{"norm": "layernorm", "lr": 0.000701, "weight_decay": 0.24, "lr_head": 0.00983}
MLP neurons of a small language model. Each row is named by its layer, matrix (up: input weights; down: output weights) and neuron, and shows model dimensions 160-287. Each number is 128 + 32 x the weight over its row's rms, rounded and kept within 0 to 255. Numbers have three digits each.
After each neuron's rows, "fires in" lists the words (lower case) most often at its 100 highest values on Wikipedia text that the model never trained on.

L4.up712:179076130143151154116114115145108111137107115188145164109126128135130122086131102116115156116194107126131115166151140041161100137165173134080166113165141107108182121084120119089109138100126146123172072105098198109122101142190119127093115096081176108046139100218185134131201127159109106162132151146162123099183154081158169093117169147161150075111083159137058121145171105123166088133163
L4.down712:140164119153069153095076165085133151105095197172097099056082112098102080149035140139154156111076156147048096120172147104155153130109144153099114160090103095102075121088115117095135092149119188052113066123090098107146162113178118142121131099152159123094136148100109074098107167136106169162181118139129183117117138126121108102096124172142181165170140106193175145097175079127168140135154
fires in: "most", "both", "was", "he", "been", "while"

L4.up878:101096166129101090138124125111118130141117094150124182107144102138098103041083155112094104134108151139111114090123089161106129134162125157054105101170138177109177139166150154105148090102157152071078137104146157167148139044145121137146097119118158123058141123087101114178135103112118069108117150146131111137120123118183142091127127135119092119113123132121135109102082127120090161171132
L4.down878:144080115148100128135137162150147163121108141147102144137162110155111167057166185057120154105111146190164181158118138103080155133101117088123108127090135137146223106172150123173097138141087119125164091168082157109129115169168132166120131114127104162141091142145097072095121144115172091154119134136096103168150147171168106089169143143154117200112161141131125072098147145155124130121104
fires in: "than", "nearly", "around", "approximately", "about", "below"

L4.up2025:119105119164086130156143096133100155184093211119225162114087183126129161125146144128155136121102133125161096101149110097090113158165166145150184121111187149111134107183149131180150128126179113076113104118122126150146118117146078128104156132122108132066117194135086166082114098139115137072134116088113120124114100158124073159127155228098137121136090106122084084148089102156146133060109
L4.down2025:082158120110162155067125166086134103173153118084120101176114130167151093120166179106104181116180101092195121120116129169155152157129120112153175099080135136141118114127177149148043128125102146164091140071121096018122121106066157145090091096089121101116138135080175169188155120144133124100059145135155097154059132123115164095057110152171162164142153106104139094102096130120154098097102
fires in: "party", "and", "as", "was", "married", "is"

L4.up2448:122136122069134135203145170165107076105118079096120111189137096071132129146134130165136126150089114164111106132174137149132120178153123136054147133129146158146153095099116081115098135084113121139133161213125154124115130108138152149111165116093118160165077108080177153113087161101130153096229133127215146113174135114153067128123146137105163124083026146168156132098165046086085094105121
L4.down2448:125195183190147160147095138147147144138141177067105105119112061157109138106131116141078152131132151129153081191141174159127117112195141128175111073077159128088116174104159132110173108151161135116158139125127112144164142147151104119153116140149132069114091127135125111123076101109142108116098120105157087111162178181138144060140082142121134123109142093129144131106124164078135100210133
fires in: "and", "season", "career", "club", "team"

L4.up3039:072111109119129092188098133156159119174089193181133177072136138170147154075096121057032081206119133119076105125126123120213155080137139129137141071107119115176118161100123137107133121147099165153105160170177142160092145117078103075115079162128161122138204095135135049117160160090145047132116112093150083123154169118104079060139131082141096119148131193109123143119193128058132122110179
L4.down3039:155145134171110110064149063196151101171123113092118150131107131127093100125141108114125159112121166161122101109164130088170067142158121130105082122077095141142179175146150200138153176083110132137135139125111113085082143138084113098106162091082173101103120073147102178121143163141094139100101108069079206081127166203116187120142135164150091084136183106093158147094101153122106156139066
fires in: "had", "up", "out", "down", "through"

L4.up1626:134171094191142128137126165146151128158104111127122106088131124098064101089118090077098107062171147166130117132177075128118132120138150134092148121127118154120153143228096169119086153138110053129121132145113159136144114110214110128133101098155152119166113112180104102115133199121102118056177165165126108073168099151156126126159143061111119093163128088111122152066139131108097131170052
L4.down1626:164093158086120078107150132104125102164150171081122146110120134153123125161143200094112108129119162112065123147157108164108143144057087120155074139114093166124117124206166169117146162158133156131123101082166184193164132122074173179113136157121106097102108097087031104094152199141098144148148146180120144115163127202126103195169090141134183176062131153104107139096124187109147055081124
fires in: "history", "not", "to", "had", "once", "finally"

L4.up2126:129156155139116135196089166134138126125127186149142105132146171126115093147113125139141104156141140133057104139164107149080164161094090120166099122092127087086156088136072110131084138085131122088155053157155155144157155136064128122152155134172147097086130176097115112119099149169118091111173138161126161088156093123132112131136075131150179156107074099171145130138139124135128115075107
L4.down2126:130150109053078149125111124149120168108100099115125149111132110127169082106098134095129157115142101133030085154154147087143156149181095120129173139089121112095081152145098091110082129091094135132134111091166184170111128203131103102087094160065130132086153100051118133116133126075113154116123147162089115112173134111080159150126120122186141103078158113162126119201167101171112155151141
fires in: "one", "single", "each", "of", "every", "year"

L4.up2069:140107111138150163134145097138162163098143163133117228108098164148139126141151129137100142120127106128143129109120154062110111107144120101166183135106110165061214178106118172128125149125125153171089104181126187167155151161125103110130124125172135138146129103165133113133136134111123115102124101107102129125209155134106079135124155121146103034124144128112132120126125154113150166086124
L4.down2069:114114156121077212123147136134115091121120103137174080154111135139088161160142035065094115178130131175064119157087100177157173113166079165115171139120064126084192150165181148075117185110114141089103108152121115103195117133074121090116081132126149154204113113148095131110141120066134161124131074145164107124120174123125134119143135093159085140125113110135126149159149127132181107085115
fires in: "was", "were", "be", "have", "and", "been"

L4.up806:178148135177181125156158151126125104118095110142144124102175112134088082138188146178155139165126138100147097150120162130126173132123181124150112135099129100132114161101222155130097154066125115136106115120182133144138085161155159162152094134155166142109148141167125135118112105178167130138122139088140105131201142146109123093132119125130123127154143080118121133105165132072159167090125
L4.down806:107091191095126151204157127123110152191125149164105104164148104081163143143237181095104101165078147160140179179116095115121198178105116142132107115128140120104125110115121115147210152146094170083126121080083134107114076140164090122104108094149166116127106168113067105145128151066080131177063093114110097115123144105121099066118139120167117101153151144072111154170131150172109140148146
fires in: "a", "to", "about", "over", "an"

L4.up2698:126152169118152113123108130060105075097100110191190107108123089172163105169125116157094160102108120128126127118118129166092137165092141171146159129130131108114081145113130146210107091093127140099035114163148141173161173152099097093153156201180111135109103175168176122159205156148146087145113145169109122155130102098124159127155192131077093131090090090156117118139114081141104214123139
L4.down2698:140107120128148113140099072085146181151100152102151078089101124124068132125137156114173104098185115157163126103105120151140177163107172134158098167081137196167115142140159126172201074137092135100117162134130137142108057164125188176183125122114159185130119098118091126135043137110076098142107125077134148194105171106121133141176116099136139149078138173110198106123145072173119109181050
fires in: "first", "del", "el", "top", "youth"

L4.up1805:131131094114117152152091161096174087051137107103162157104085146156132086072153044109121113110132124131134102163107088073189172203119092149132182168172201113082108147137083164113215094138085109158155147155146120128159131143121133109081128155133185135147123156177122104144162127091165111129194154116099160129141120154164151135175132135106081088145127065169080128111163133064118153079168
L4.down1805:075083130135120146117105073127123164105116159122104118086135098105091072160119166106095070180150139122116102134119115112102120143133149178072147188157100127133118088146120117122142140083123101119107116101159172138094122180060153142142167108142141089170108137127125173130106169192114108140080158163126165112113147089113107099056130148092148131097103123192121130094114135102183100132100
fires in: "by", "when", "before"

L4.up666:146128074154087110109091151074160126129075135139153068122152115116123095164156125122136108154142111137142107147179095181118133099130174119027146126095135172132137158136198153146111093109141139093102124099109110164129164140195132125105130143101144106139099149113120111041102147150127142087203121127142169134142131128151092129096141146158155114107136179137121108139139129113178090043154
L4.down666:143118126144118131070158118114137137159130173111154118081142164164116161168094168125119089106134132140138158179135020119167114179086164230163139108186162168124132153110158169104122128144087163010099107163059143126156225116125122174036133097156117140163121091153119122126144127153148193138087123113140100097120135105122108141182145136149120142162163118151141122066193130119138104112111
fires in: "are", "a", "were", "be", "is", "an"

L4.up289:124147122079173128181169238080141100110116144154130149099109109097092133131129129101080202137138119073133135055175090140114152146152150230160076116118151169123084162150099193114086143127150122120110115168119105164083166088137066123114152104208120107155184156091098119153176103151157109160087166142105134121181145149100097096140141116150133100124088092138105084122093081131106112120155
L4.down289:158119133159121143130099144135140171101084148117152045140142150132119060165101191114127145109172086114128188127184115154118100144112053105124131149129094157197134104107105169122152108113096148087096109130147161105100134119110127147148071150131202137132108134075164103124134143107112146126113191114118100115159106135116209157122155105076197117159132116125134041172132137141140133066148
fires in: "made", "tells", "make", "making", "gave", "told"

L4.up92:171143137111159138186079131133146133061104116121170121131194145064120109055117087089150093129054117093122123133130108156096162087126142126100143096117112141159117127146105201118122120150179078178110094156125102132126141049232163109081098143100117176121177154084051139180086142132108127132095122125147103099157114102156134089133124127122172080133055096121136123152180153126121170120118
L4.down92:142117127153134099157125082098164103078088116144125131142114143182166074119045111150183074098102081173163152134184118158158157142144143164079106123176116128129112113161131076090154118187141099130150124171131116077056116151131120156123188085126125193124089119085127114102110136177103145172162152130142157069104148148137100075127103095043178109146156109189161129091114196109145125148089
fires in: "more", "how", "very", "too"